Weights of a small transformer language model: width 224.
MLP neurons of a small language model. Each row is named by its layer, matrix (gate and up: input weights; down: output weights) and neuron, and shows model dimensions 80-143. Each number is 128 + 24 x the weight over its row's rms, rounded and kept within 0 to 255. A neuron's up and down rows have the sign that makes its largest values positive.
Before each neuron's rows, "fires in" lists the words (lower case) most often at its 100 highest values on Wikipedia text that the model never trained on.

fires in: "work", "book", "community", "program", "magazine", "method"
L2.gate374 [140 122 105 154 159 135 128  92 139 113 105 108 133 114 164 152 146  77  95 112 113 151 135 101 103 121 121 126 107 130 120 139 127 146 139 138 144 141  89 163 122 158 135 131 136  88 129 116 113 133 106 137 115 106 129 111 118 160 154 103 114  87 136 106]
L2.up374 [124 120 105 133 132 145 111  74 128 110 145  90 111 146 150 135 142 101 102 139 108 115 100  81  78 108 133 122  83 157 128 107 179 111 165  90 130 124 112 180 133 154 114 150 133 172 142  97 120 152 146 132 136 131 149 112  78 176 119 129 101 103 149 129]
L2.down374 [133 101 115 101 107 141 110  98 115 114 105 123 122 115 133 151 108 139 115 130 109 142  93 122 125 114 123 129 113 144 124 142 148 129 162  33 110 138 126 182 154 114 131 172 146 144 146 128 139 155 153 112 197 119 102 138 148 139 126 141 147  81 117 158]

fires in: "her", "almost"
L2.gate562 [155 138  98  81 102 122  89 148 158 137 145 119 101 136 120 119 120 136  72 118  97  78  93 160 125 113 126  68 105 108 108 148 158  65 122 146 141 173 104 155 121 159 139 136 135 141 115 132 126 145 119 144 152 106 101  97  73 132 150 133  68 135  79 135]
L2.up562 [159 158 104 124 115 134 131 106 144 112 142 128 144 132 120 112 124 131 121 113 124  84  43 151 110  67 139  71 157 125 147 134  84  60 105 152 163 153 138 158 132 147 121 113 108 119 115 135 121  83 107 132 124 152 142 105  94 133 161 111 116 151 109 114]
L2.down562 [139 180 116 125 145 150 165 130 115 120 141 144 161  85 129 102 127 121  87 151 131  77  93  88 104 101 128  79 169 151 134 131 123  85 148 141 122 168 172 132 137 126 139 120 121 124 100 116  97 101 117 134 112 153 142 103 114 153 152 117 156 137 161 131]

fires in: "left", "took", "south", "arrested", "north"
L2.gate297 [128 141 145 140  93 157 114 106 158  86 109 126 102 136  91 119 136 107 113 139  82 137 116 117 126 140 147 101 111 108 127 131 124 107  86 127 126 117 155 145 160  97 122 180 117 173 153 108 133 131 153 139 101 153 133 144 129  76 129 135 161 140 118 136]
L2.up297 [146 116 138 153 117 141 123 111 138 120 139 124  99 121 140 133 126 114 123  90 100 123 146 139 113 155 153 136  66  75 131 119 125 130  84 134 149 149 126 146 151 120 159 170 117 176  98 117 115 122 114 139  99 146  92 154 128  93 135 149 132 118 123 151]
L2.down297 [107 152 155 135 124 159 135 113 104 120 128 139 134 127 113  74 180 116 120 154 132 144 124 114 145  98 167 122  76 120 104  90 144 138 129 139 130 112 172 140 159 103 121 118  97 162 149 100 141 132 123 113  98 131  96 143 135  93 107 129 148  97 141 144]

fires in: "house", "james", "gold", "thomas", "votes"
L2.gate419 [128 118 139 135 113 143  95 122 154 133 101 137 115 133  99 112 120 140  99 140 116 104 137 108 123 139 138 148 143 120 115  79 151 115 155 128 129  41 102 182 167  88 128  94 133 153 108 136 133 139 152 127 159 136 152 106 119 120 113 147 113 118 153 136]
L2.up419 [105 132 138 112 156 139 140 139 115 133 121 106 182 119 129 118 118 116  78 106 151 111  97 140 112 148 142 187 137 122 134 121 121 110 138 132  93  89 129 169 179 189  88 152 116 182 101 134 155 119 131 164  93 126 111 132  97 123 136 151  70 125 131 149]
L2.down419 [129  88 106 170 108 124  91 163  75  98 124 148 137 134 116 126 108 121 169 147 139 110 121 144 149 138 121  91  97 141 143 112 112 134 123 156 134 113  70 103 120  91  94 133 108  96  93 153 132 117 142  98 161  69 151 146 114 133 167  87 179 133 171 157]

fires in: "part", "this", "these", "an", "there"
L4.gate24 [131 118 163 125 177 116 111 126 146 129 133 176 108 185 118 165 135 102 169 146 126 127 130 119 128  95 121  93 147 100 129  95  70 138 112 131 129 121  52 117 106 124  99 144 151 111 127 116  93  91 155 117 139 133 143 148 135 178 139 146 168 133 159 126]
L4.up24 [105 130 111 131 129  66 122 157 116  82 101 144 122 175 116 138 101 132 153 101 143 146 169 158 103 167 146 118 101 119 155 131 115 137  93 116  75  97 105 107 140 122 110 158 138  99 125 134 117 165 104 158 145 128 100 114 124 148 149 157 127 148 131 147]
L4.down24 [124 106 157  96 214 161 105 119 119 141 118 162 159 128  92 122 171 132 168 126 102 120 110 146 184 102 109 118 166 137  97 117 123 108 143 132 127 161  93 118 170 117 114 148 140 127 166 116 117 101 164 133 119 184 142 160 110 136 123  90 156 120 145 127]

fires in: "original", "final", "total", "popular", "cultural", "special"
L2.gate241 [134 127 143 124  91 104 136 119 157 143 103 148 105 139 117  89 114  79 112 149 102 106 141  99 136 128 130 142 117 114 141 121 106 198 118 119 108 156 110 130 159 133 159 131 108 119 113 142 109 119  97 104 135 109 158 111 118 100 129 109 143 152  78 119]
L2.up241 [128  89 174 163 153 134 126 106 160 121  92 186  95 150 104 125 109 125 126 120 126  99  83 106 104 107 104 162 104 139  92  78 136 145  71 108  94 104 157 124 133  86 180 127 119 128 148  79 126  91 130 155  95 118 138  88 139 141  97  87 164 115 111 126]
L2.down241 [142 106 139 140 166 130  89 106 141 131 144 146 100 157 118 146 144 145 172 103 114 100 117 122 113 134  97 144 120 180 101  91 164 118 129 106 133 137 186 113 122 112 148 113 129  81 131  85  96  78 157 143 114 115 117 113 123 125 130  93 151 141 111 130]

fires in: "of", "housing"
L6.gate264 [138 149 132 178 148  87  96 155 152 163 117 116 148 118 199 100  81 127 165 124 101 135  88 113 152 130 105 125 103 124 151 127 143 165 184 117 143 124 140 151 123 153 102  96 158 118 141 116 157 132 138 126 145 110 115 131 157 113 113 138 124 153 141 132]
L6.up264 [ 85 172 144 180 140 120 129 121 125 135 104  72 126  82 148 140 130 102 119 154 126 120 170  94  92  93 124 141 156 132 140 127 111 123 135 163 174 106 147 126 150 170 101 148  86 136 125 130 174 121 140 158 122 135  84 138 156 109 111 102 165 104  89 113]
L6.down264 [170 137 128 132  85 124 158 140 106 149 158 160 156 140 108 130 145 148 116 113 138 147 117 138 158 143 115 125 102 109 126  79 115 103 142 122 108 147 111 108  90 136 140 141 136 123 101 124 118 185 161 114 156 148 132 123 107 130 125 158 134 138 127 147]

fires in: "found", "career", "times", "much", "seen", "lived"
L2.gate14 [119 135 127 127 152 107 101 124 151  87 110 153 130 165 122 118 112  56 131  73 112 155 103 135 155 159 107 114 127 159 117 122 196 121 148 166 115 171  87  94 159 155 100 125 152 115 136 151 120 125 139 118  96 165 153 124 137 151 172 118 137 115 101 134]
L2.up14 [148 147 123 133 120 122 117 173 118 142 108 174 161 150 136 148 103  97 101 107 145 105 117 131 111 129 116  97 143 149 118 125 120 113 113 153 135 159 113 106 143 117 101 123 146 117 101 111 144  85 146 111 148 139 123 153 139 131 125 120 117 132 120 122]
L2.down14 [121 126 163 120 125 133 124 155 131 121 132 187 138 161 117 140 132 121  92 122 122 100 107  90 134 112 104  88 136 133  80  88 149 102 101 160  93 147 147 130 164 137 158 125 162 118 141 142 112 117 139 176 142 129 156 129 125 117 136 141 107 125 174 120]

fires in: "town", "large", "island", "cast", "larger"
L2.gate351 [116 165 106 140 123 138  88 112 113 103 119 128 113 103 104  86  62 117 159 113 100  80 112 135 118 108 146 129 112 148 138 132  87  93 137 141  82 131 193 140 126  73 166 119 149 157 116 128 130 134 161 136 121 150 113 148 139 112 153 106 112 110 137  97]
L2.up351 [160 116 108 135 106 124 116 113 153 135  97 125 132 140 126 169  89 110 141 116 128 143 102 132 152 155 120 106 155 136 153 109 103 136 121 125 125 153 113 124 117 118 155  89 156  73 112 171 104 150 115 142 142 114 152 125 117 170 128 144 122 109 132 180]
L2.down351 [138 165 140  87 167 136 134 145 151  98 207 139 129 123  98 127 129 129 117 129 143 145 133 125 134 178 119 119 151  86 133 136 160 131 140 114 123 125 109 141 100 146 117 180 116 145 141 105  87 107 141  90 124 139 118 114 172 131 120 111 170 153 110 129]

fires in: "over", "not", "since", "to", "upon"
L4.gate192 [136 111  86 162  58 118 153 165 103 111 158 115 137 118 160 153 156 121  98 133 136 135  96 178 112 101 122 161 133 141 132 132 106 150 135 130 138  99 178 123 143 116 146 147  87 155 130 142 148 174 131 159 134  68 186  97 122  96 122 141 112 119 127 129]
L4.up192 [122 100 118  99 102 131 143 158 132 110 136 121 141  86 148 133 138 100 143 132 161 157 144 128 152 124 129  93 157 134 111 135 103 112 126 177 118 112 138 144 124  96 127 134  89 143 146 107 171 122 112 143 145  98 165  94 140 137 128 109 150 134 138  83]
L4.down192 [106 127 175  93 115 151 164  88 137 165 127 123 133 158  91 153 138 125 136 122 108 144 134  83 132 133  98 125 118  78 109 107 117 115 121 164  91 100 131 106 145 115 130 114 152  80 176 127 154 119 164 128 130 162  93 109 129 115 109 160 112 154 135 137]

fires in: "democratic", "general", "liberal", "political", "language"
L2.gate11 [146 139 148 148 108 118 131  64 176 112 135 135 138 156 121 140 106 128 111 177 124 102 103  98 110 113 137 140 117 162 117 130 118 114 144 133  90 114 145 117  94 138 160 121 114 129 133 126  71 168 145 133 191 140 148  94  82 122 100  98 140 123 131 181]
L2.up11 [128 153 140 138  78 132 177 117 172 126 122 121 123 110 164 126 116  94 137 160 133 121 147 101  94  93 142 170 142 139 119 161 107 127 195 172  93  94 135  87 116 168 131 103 100 129  99 110 118 181 146 139 119  76 164 124 154 127 146  99 111 150 124 143]
L2.down11 [159 138  97 142 145 118 141 117 108 127  86 164 105 137 128 140 114 173 174 130  97  99 132 129 171 140  75 125 148 147 164  84 165 114 116 127 120 118  99 129  79 120 104 139 132  74 152 109 121 121  89  93 154 132 115 141 126 150 158  89  81 123 149 152]

fires in: "due", "small", "full", "common", "specific", "similar"
L2.gate153 [117  94 134 101 100 143  97 139 138 109 129 139  95 160 105 154 125 117 181 126 120  97 128  92 104 110 128 132 152  62 132 111 100 114  77 127  95 149 119  85 129  85 133 114 157 127 125 123 121 146 117 146 143 104 114 120 157 171 140  93 177 113 157 103]
L2.up153 [102 111 139 116 113 101  98 141 124 125 133 126  94 140 147 124 100 124 141 113 126 116 113 125  98 141 151 149 141  93 146 162 103 164  58  87  98 148 133 113 141 144 115 128 120 123 171 125 103 133 109 134 123 128 118 116 148 142 139 127 134 112  99  83]
L2.down153 [110 120 136 102 153 163 100 150 132 146 106 148  79 110  95 126 167 130 164 149 126  97 126  81  96  91 141 131 114 100 125 153 135 103 133 121 113 121 117 107 128 117 125 118 163 133 125 146 140 130 129 116 142 101 129 117 143 155 131 114 217 134 159  96]

fires in: "are", "be", "is", "were"
L5.gate9 [149 126 149 125 157  82 131 167 106 159 140 142 168 131 111 134 113 110 147 142 111 102 104 137 131 175 136 140 131 139 160 130 145 168  84 146 129 171 153 124 102 172 104  88 158 123 152 120 134 168 111 159 120 147 161 103 168 158 116 145 115 198  87 123]
L5.up9 [163 138 103 109 127 137 121 141 149 166 139 133  98 128 152 115  94 144 131 121 162 102  91 125 144 147 122 117 144 109 160 158 138 140 159 112 171 114 141  69 132 112 100 126 118 124 136 153 118 156 154 172 100 115 166 134 147 139  89 130 124 132 105 108]
L5.down9 [126 131 164 110 171 105 124 124 140 131 121 135 175 176 110 105 158 142 115 135 122 135 134 105 115 164 155 189 141 104 120 148 161 146 159 130 143 130 140 159 117 105 119 128 151 160 138 125 157 138 159 110 200 118 145 137 142 141 119 109 156 131 133  92]

fires in: "under", "end", "following", "adrenergic"
L2.gate460 [127  84 142 143  90 135 167 127 106 129 100 153 143  93 119 131 160 117 114 125 156 108 143 115  94 138 133 126 150 135 144 128 153 106 106 158 137  93 122 104 157 140 130 137 156 146  93 113 142 113  97 106 128 127 155 136 183 157 142 141  72  62 132 125]
L2.up460 [156  94 168 168 124 118 132 121 142 109  64 156 161 100  87 112 141 128 130 114 130 169 118 148 120 130 150 113 127 147 118 126 161 111 139 125 120  94 162 111 123 149 145 136 154 139 108  94  88  96 115 126 136 115 185 121 171 157 144 124 106  78 146 143]
L2.down460 [158  97 124 163 111 115 147 102 149 175  67 130 186 112 109 116 145 128 149 131 115 124 125 138 100 158 103 147 134 145 125 130 187  90 140  90  87 147 127 118 139 131 128 133 134 122 143  96  83 116 112 121 122 107 159 154 179 148 121 117  65  93 133 136]

fires in: "thomas", "james", "george", "eastern", "robert", "however"
L2.gate289 [187 119  96 131 168 142 147 119 111 105 136 114 107 168  85 139 102 133 136 105  98  96  86 129 101 115 128 118 106 117 131 105  96  77 108 120 133  80 118 135 149  88 109 118 131 109  67 124 144 143 131 150 140 136 109 131 127 123 139 123 118 143 102 152]
L2.up289 [174 162  76 141 156 126 183 120 124 135 148 107 139 152 132 114  98 121  71 103 146  86 116 176 107 141 156 132  95 124 136 130 105 129 142 114 123 120 144 144 152 142 114 151 115 146 131 138 130 158 120 164 127 106 118 110 158 113 119 132 104 123  93 123]
L2.down289 [148 101  90 144 130 133 116 143 115 112 122 159 126 129 128 111 129 140 182 141 118  85 101  87 162  74 112 148 149 142 147 110 124 136 112 187 143 112  97 112 144  99 118 108 118 102 121 137 126 116 117 123 139 121 107 129 103 124 139 112 160 130 153 119]

fires in: "with", "as"
L9.gate59 [ 88 117 165  68 128 158 133 107 130 137  94 160 126 133 159 132 108  92 128 105 128 151 124 118 136 112 134 140 136 108 164 121  97 116 102 128 139 111  89 169 150 130 125 115 134  93 133 117 186 162 132 100 110 138 116 150 156 122 110 175 106 112 107 122]
L9.up59 [143 137 140 129 129 160 131 149 130 150 115 166 104 117 102 144 133 122 136 112 162 129 136 132 113 149 102 114 148 120  84 121 139 120 155 114 143 128 125 130 112 114 128 170 134 146 134 119 175 155 147 133 168 115  89 141 149 143 148 169 116 124 129 105]
L9.down59 [115  94 112 108 218 115 122  91 128 140 171 168 164 126 115 126 130 106  86 149 135 104 123 116 139 115 123 132  72 126 152 144 125 107 118  91 116 125 164 112 110 139 142 136 120  96 118 142 106 112 102 131 135 118 112 102 138 100 142 109 139 128  94 119]

fires in: "her", "management", "friends", "police", "security"
L2.gate242 [133 169 125 107 160 120 164 141 156 182 116 155 173 126 123 115  91 162 133 139 112 145  98 156 128 135 104  99 101  72 125 109 154 157 154 112 131 185 125 142 115 115 210 176 148 107 126 129 129 114 147 139 153 117  94 126  82  99 129 157 108 142 119 128]
L2.up242 [127 152 173 127 152 132 132  83 163 149  94 182 144 112 119 128 137 190 107 129 106 131 104 122 110 138 108 118 137 119  96 118 144  83 116  77 105 187 122 148 123 143 155 120 159 125 150 164 117 112 146 136 142 128 112 136 148 140 124 115 185 139 125 159]
L2.down242 [107 128 137 158 128 130 116 108 119 128 105 136 131 128 130 114 165 131 118 100  85 139 124 121 138 113 144 136 160 141  89 143 137 144 155 121 121 108 174 149 147 128  98  99 119 120 155 168 123 133 113 107 107  91 129 132 133 163 130  96 154 118 154 160]

fires in: "not", "t", "notable"
L5.gate152 [138 130 118 124  72 125 136  94 121 132 162 105 151  98 131  95 166 127 130 126 131 125 141 180 115 127 163 153 123  98 151 126 156 148 126 115 104 166 143 122 137 171 177 115 113 103 130 134 128 163  96 129 107 120  98 123 126 109  85 142 113 110 136 126]
L5.up152 [156 111 129 128 133 139 117  73 112 124 183 136 137 114 110  87 166 125 145 162 117 118 102 165 166  95 130 124 175  78 139 120 160  89 121 101 114 140 120 144 126 141 128 124 148 114 113 104 102 144 120  96 118 121 143 135 107 130  81  94 139 123 121 143]
L5.down152 [154 166 112 158 118 162  89 125 149 116 165 208 146 143 101 138 162 143 128 158  63 137  93 108 147 120 120 144 139  81 121 102 129  97 136 151 119 142 107 101 143  95 147 112 126 105 153 107 122  70 116 138 133  99 158 130 139 149  98 105 151 130 153 112]

fires in: "of", "and", "in"
L10.gate50 [ 95 146 114 145 143 171 153  89 102 166 149  87 130 138 115 101 110 136 142 120 146 106 119 114 140 146 119 134 155  87 169 146 104 113 159 136 114  65 135 102 147 116 148 125  55 185 125 146  96 127  81 140 148 147 114 157 138 158 100 124 126 127 134 157]
L10.up50 [107 138 128 112 149 120  95  80 131 135 136 104 160 140  97 140 112 100  87 121 156 126 130 134 110 151 151 143 123 133 144 150 112 144  96 134 216 133 139  83 118 135 116 148 135 103  96  81 102 155 147 140 117 149 136 106 103 104 174 105 114 110 110 143]
L10.down50 [124  98 164 139 116 116 146 130 128 119 127  91 130 113 170 120 110 130 123 124  88 148 142 106 134  73 139 135 175 137 156 124 154 146 123 118 105  98  87 104 117  97 132  98 119 131 130 157 115 127 106 165 141 142 160 136 154 145 129 149 183 114 158  73]

fires in: "united", "city", "queensbury", "pakistan"
L2.gate293 [185 167 108 122 142 130  87  84 148 144 129 110 145 124 151 137  98 109 140 145 121 166 163 170 126 145  86 150 143 139 114 129 132 120 136 100 121 143 121 158 107 120 156 158 111 124 122  69 121 152 154 111  80  87 104 149 150 106 163 110 151 145  85 161]
L2.up293 [ 93 152 118 167 173 127 123 120 150 104 175 109 140 106 137 113 100 139 132 129 129 129 138 119 113 122 111 146 127  98 126 121  68 104 165  81 135 112 119 136 102 123 147 139 116 125 111 121  82 118 130 119 125 159 123  97 159 143 137 134  90 114 109 122]
L2.down293 [145 142 130 112 117 140 119 123 113 134  86 155 141  97 124 114 138 126 126 144 106 117 135 113 128 110 161 121 123 141 136  97 116 134 113 167 131 128  97 127 171 121  90 106 134 128 133 171 151 126 105 119 126 114 114 128 119 137 134 148 128 121 135 145]

fires in: "april", "date", "after", "march", "from", "born"
L2.gate42 [ 95  78 113 155 121  98 134 149 144 153 147 130 118 165 122 134 148 117 196 135 133 135  90  99 114 111 108 121 125  90 144 106 151 140 131 162 137 107 120  86 139 133 127 102 125 140 100 133 141 146 118 154 137  67 108  88 133 139 141 174 157  95 142 146]
L2.up42 [ 86 101 149 177 154 137 105 151 122 145 126 147 181 145 115 137  92 138 129 126 138 124 115 100 155 127  89 133 157 126 101 117 115 100  92 124 123 163 110 132 138 128 116  92  97 143 139 126 113 161 117 138 120 128 131 140 155 165  93 150 134  89 137 149]
L2.down42 [ 97  95 169 159 126 135 141 132  94 113 168 140 151 127 112 126 119 142  88 140  76 124 135 141 131 132  99  77 107 164 125 159 119 129 116 102  87 124 141 124 147 135 137 142  99 158 142 146 126  75 149 126 111 145 134 143 109 140  95 105 112 122  87 134]

fires in: "one", "part", "home", "sold", "parties"
L2.gate115 [ 71 112 138 113 113 155 121 135 127 106 126 144  73 109 150 126 108 121 133 144 121 108 152  97 123  98 136 162  90 101 128 107 115 152 133 173 122 165  72  97 159 124 148  75 124 156 114 124 146 133 148 127 124 114 133 148 132 153  85 126 165 116 150 118]
L2.up115 [108  98 161 139 118 141 127 132 103  86 138 136  64 124 124 122 129 112 148 106  87 126 143  86  95  86  97 156  97 117 150 130 130 121  94 144 133 146 102 107 141 156 151 103 111 160  94 150 128 127 171 133 104 140 154 143 147 161  76 125 143 118 146 143]
L2.down115 [141 174 145 137  86 121 138 104 131 149 153 127 131  94 126 108 115 109 117 114  98 135 117 121 123 155 139 131 148 158 139 156 141 123 124 106 116 118 157 120 148 139  81 122 140 122  90 116 127  96 150 146  82 111 152 127 136 123 150 107 122 118 175 162]

fires in: "russian", "japanese", "british", "soviet", "scottish", "indian"
L2.gate326 [169 132 135 192 143  77 127 126 101  93  91 122 107 136 167 142 101 104 151 135 104 117 156 153 118 142 128 138  70 123 162 137 112 134  94 114 108  72 111 105 157 120 171 122 142 173 152 125 107 113 118 121 110 148 111 131 115 140 131 124 160 186 110  98]
L2.up326 [169 162 145 169 187  71 154 118 111 139 122 144 143 123 146 154 115 114  97 149  92 122 147 160 145 107 122 122 132 109 170 129 109 103 107 109 124  96  78 122 166 109 159 146 104 163 155 139 109 132 125 114  85 179 140 123  97 119 115 149 146 168 134 107]
L2.down326 [179 144 142 176 220  95 140 131 117 129 139 140 134 113 128 161 111 115 116 128  96 131 139 158 135 117 106 121 142 112 150 100 110 109 127 110 144 104 109 118 160 105 125 121 111 143 188 133 118 142 146  98 138 133 122 110 111 103 122 127 141 132 124 100]

fires in: "when", "while", "though", "despite", "because"
L2.gate405 [121 136 143 140 124 124 136 101 150 129 138 134  91 149 135  98 129 147  97 148 178 147  96 144 129 144 100 136 134 137 159 138 127 132 107 116 143 163 142 143 144 131 127 119 154 118 107 141  74 141 116 121 136 148  97 114  93 112 147  98  92  97 118 178]
L2.up405 [125 124 148 127 156 113  98 122 109 116 116 150 140 140 137  70 111 158 137 136 151 156 110 114 122 131 107 127 133 151 158 106  94 126 108 134 154 151 117 156 136 117  92 106 183  94 105 145  97 100 134 139 143 160 139  98  73 101 146 115 116 132 112 150]
L2.down405 [ 93 125 143 130 126 120 109 121 143 123 131 136 153 132 105 104 102  98 134 116 132 176 108 130  98 148 128 133 140 143 132 102 138 134 158 133 119 127  94 156 124 110  96 122 118 103 114 131 123 112 178 135 137 139 131 111 125  91 130 154 103 145 153  85]

fires in: "city", "south", "west", "queensbury", "votes"
L2.gate220 [131 174 155 127 134 159  84 131 136  95 128 120 145 119 127 104 118 117 112 141 111 105 107 120 117 119 136 140 136 197 131 168 112  89 147 148 146 167  87 129 169 140 119 124 135  98 169 131 141 128 157 142 104 173 179 115 117  78 143 164 148  66 152 133]
L2.up220 [157 141 132 118 136 111  99 172 153 125 172 160 134 123 131  86 122 112 114  90 132 124  74  95 123 131 112 149 125 123 142 136  82 122 158 151 168  84  70 105 158 110 105 136  91 112 111 109 106 120 131 154 104 134 144 130 141  82 161 183 120 143 156 135]
L2.down220 [125 128 140 128 118 155 129  93  88 120 110 102 106 107 143  98 173 100 135 149  83 126 162 169 141 102 133 107  98 149 156 113 165 124 160 121 101 141 116 136 122 138 133 111 149 135 135 149 163 105 126 139 152 107 108 136 131 136  81 123 155 147 123 153]

fires in: "for", "open", "during", "from", "austria", "at"
L2.gate568 [116 123 120 104 129  79 158 137 152 146 147 134 181 106 111 106 124 104 114 127 151 109 104 138  82 176  85 126 130  67  98 137 174 165 119 184  88 115  89 106 143 144 154 132 124 132 141 137 136 102 131 151 147 112 109 113 121 160 153 136 135 131 100 118]
L2.up568 [109 136 163 147 112 118 108 110 183 147 105 132 129 119 106 118 138  99 104 151 141 128 122 120 122 113  95  97 141 105 117 119 175 134 106 171 110 124 115 104 140 124 133 128 135 125 120 143 106 143 123 159 131 131 141 143 108 174 147 106 187 143 117 144]
L2.down568 [155  86 170 172 133  88 114  83 148 161 147 128 111  98 151 121 147 129  87 166 131 148 133 102  99 117 113  93  91 126 107 118 134 112 159 141 113 117 158 100 132 145 160 104 131 134 116 134 136 172 133 139 144 127 149 137 110 143  78 128 148 117 165 109]

fires in: "after", "following", "while", "despite", "before"
L10.gate557 [127 161 123 149  91 135 142 128 108 141  75 121 154 129 114  86 137 177  96 182 150 154 127 150 135 168 114 158 139  86 135 142 108  88 123 115 135 137 103 117 140 114 137 145  96 132 126 119 152  85 140 178 128 110 124 175 143 120 133 125  71 136 131 148]
L10.up557 [160 119 118 117 117 112 113 141 125 139 124 131 110 144  65 147  98 150  87 173 135 138 136 128 113 176 124 150 143 115 157 104 147 120 149 161 153 124 118 167 103  95  45 146 181 162 129 133 116 107 133 139 146  89 124 128 107 114 116 113 107 106 109 110]
L10.down557 [152 108 142 132 143 105 167 110  96 169 136 131 182 125 126  73 146 190 107 161 159 154 104 153 142 135 122 147 129 132 181  77 128  98 108 121 104 114 125 143 139 147 112 136 142 119 103 145  97 100 144 179 142 137  91 140 139 143 132 121 136 133  97 161]

fires in: "she", "he", "convention", "self", "directly", "constitutional"
L2.gate47 [134  96 107 133  74 121 146 162  84 164 110 164 115 105 119 137 149 152 171  88 102 156 170 135 113 164 132  88 113 114 155 124 165 106 126 140 161  95 150 130 102  87 134 158 143 148 109 117  80 154 107 122 143 149 113 124 133 125 133 105 117 123 120 152]
L2.up47 [ 88 121 101 112  92 132 125 150 112 145 128 145 125 102 141 168 135 132 127  99 123 128 101 119 181  61 140 123 141 113 153 136 134 122 176 178 151 131 123 136 127 119  89 100 111  88  83  89 110  94  80 144 165 133 120  66 144 133 165 184  88  86 127 110]
L2.down47 [107 163  75 111 139 136  90 115 139 129 126 149 158 115  85 141 120 104 111  95 126 152 101 138 122 119 134 153 125 106 111 150 166 129 176 140 154 120 165 141 104 148  96 140 113 103 109 117 140 148 109 143 120 162 141  75 115 140 183 156  95 114 130 116]

fires in: "in", "at", "of", "between", "on"
L6.gate28 [141 100 144 131 167 116 125 137 112 120 135 103 123 142 140 121  99 109 174 153 156 121 126 162 140 121 218  46 118 156 189 152 140 112 136 127  98 135 141 113 136 125 100 117 145 136 103 150 152 151 118 120 115 173 130 149 112 136 116 146 141 166 145 105]
L6.up28 [167 129 121 155 104 150  83 123 109 115 119  80 154 153 138 127 138 156 134 139 159  83 114 135 124 124 100 124 130 143 143 136  77 112 117 123 122  99 102 175 160 132 151 142 138 117 102 106 140 139 119 138 138 155 121 108 120 156 118 159 126 150 108 113]
L6.down28 [123 122 149 152  93 121 124 102 144  79  88 125 126  94 137 134 138 101 105 132 157 150 142 149 210 154 111 139 126 148 131  95 174 119 106 139 129 121 143  98  70 137  94 120 112 140 173 122 113 124 135 142 109 114 143 127 122 115 129  96 131 118  97 129]

fires in: "label", "production", "education", "research", "studies", "density"
L2.gate7 [136 108 165 151 139 141 104 148 181 100 137 111  89 130 133 111 144 143  95 128  97 140 144 161 103 125 138 131 147 131 131  99 161  89 122  99 130 150 119 151 161 138 137 162 139 127 146 158 118 106 120 150 128 174 142 167 123 200 149 116 138 119 133 161]
L2.up7 [119 120 170 115 106 145 141 132 157 131 129 116 110 128 146  87 117 120 185 125 142 150 156 131 124 142 186 137 128 115 145 155 146 120 121 117  85 159 107 110 144 142 132 154 118 116  93  92 112 159 115 173 103 122 145 134 126 156 137 136 134 149 159 200]
L2.down7 [144 106 151 117 121 143 145 146 126 110 124 194 113 155  69 143 108 157 112 100 145  90 170 124  97 126 105 111 127 124  92 129 133 115 113  95 111 163 141 134 143 109 153 133 101 135 165 103 161  91 106 128  68 114 101 158 123 146 148 127 102 121 119 169]

fires in: "all", "many", "several", "any", "allocated"
L2.gate548 [125 146 113 114 131  97 127 124 125  81 152  95  56 106 127  84  82 104 102 144 158 107 117 146  70 138 133 176 152 124  96 139 114 145 130 133  87 150 136  75 154 103 118 129 140 156 122 148 126 110 103 125 130 136 102  95 122 148 171 121  97 124 131 144]
L2.up548 [140 137 100  88 144 123 134 134 124 103 143 106  81  99 129  88  83 118 119 132  98  93 113 110 102 115 126 137 137 147 110 123 105 116 110 155  88 122 134  87 162  71 125 133 107 133 131 127  96 118 115 128  99 128  98 110 157 140 173 124 111 104 151 161]
L2.down548 [128 144  95 107 179 108 139 126 109 135 179 135  98 132 118  95  69 124 126 125 138 133 113 111  75 146 113 125 147 139 113 147 147 128 161 148  80 152 150  99 131 116  91 166 135 117 166 111 102 126 148 103 130 133 110 117 121 133 151 104 120  76 118 122]

fires in: "be", "been"
L2.gate381 [154 119  93 110  88  98 150 103 106 156 173 149 111 148 129 130 128 129 139 102 122 130 113 151 127 113 178 130  89 161 137 148 149  98 114 123 141 117 165 133  93 155 102 129 127 113 110 127 107 148 105 153 112 162 101 110 181 104 115 120  95 167 146 138]
L2.up381 [122 137 127 110  88  85 165 145 143 140 112 144 102  97 117 129 114 153 104 109 114 144 115 183 100 107 183 113 131 151 157 141 113 118 135 110 148 169 124 113 127 150  79 137 151 113 108 136  81 107  86 131 100 149 124  67 140 126 103 113 143 106 136 114]
L2.down381 [ 98 149 138  99 152 111 152 131 129 110 103 114 133 103  99  86 129 163  83 170 124 117 113 168 155 166 168 113 135 113 111 119 155 112 123 138 185 133 156 129 116 118  93 139 160 122 143 155 130 130 128 122 121 154 173 109 151 108  86  99 130 118 135 122]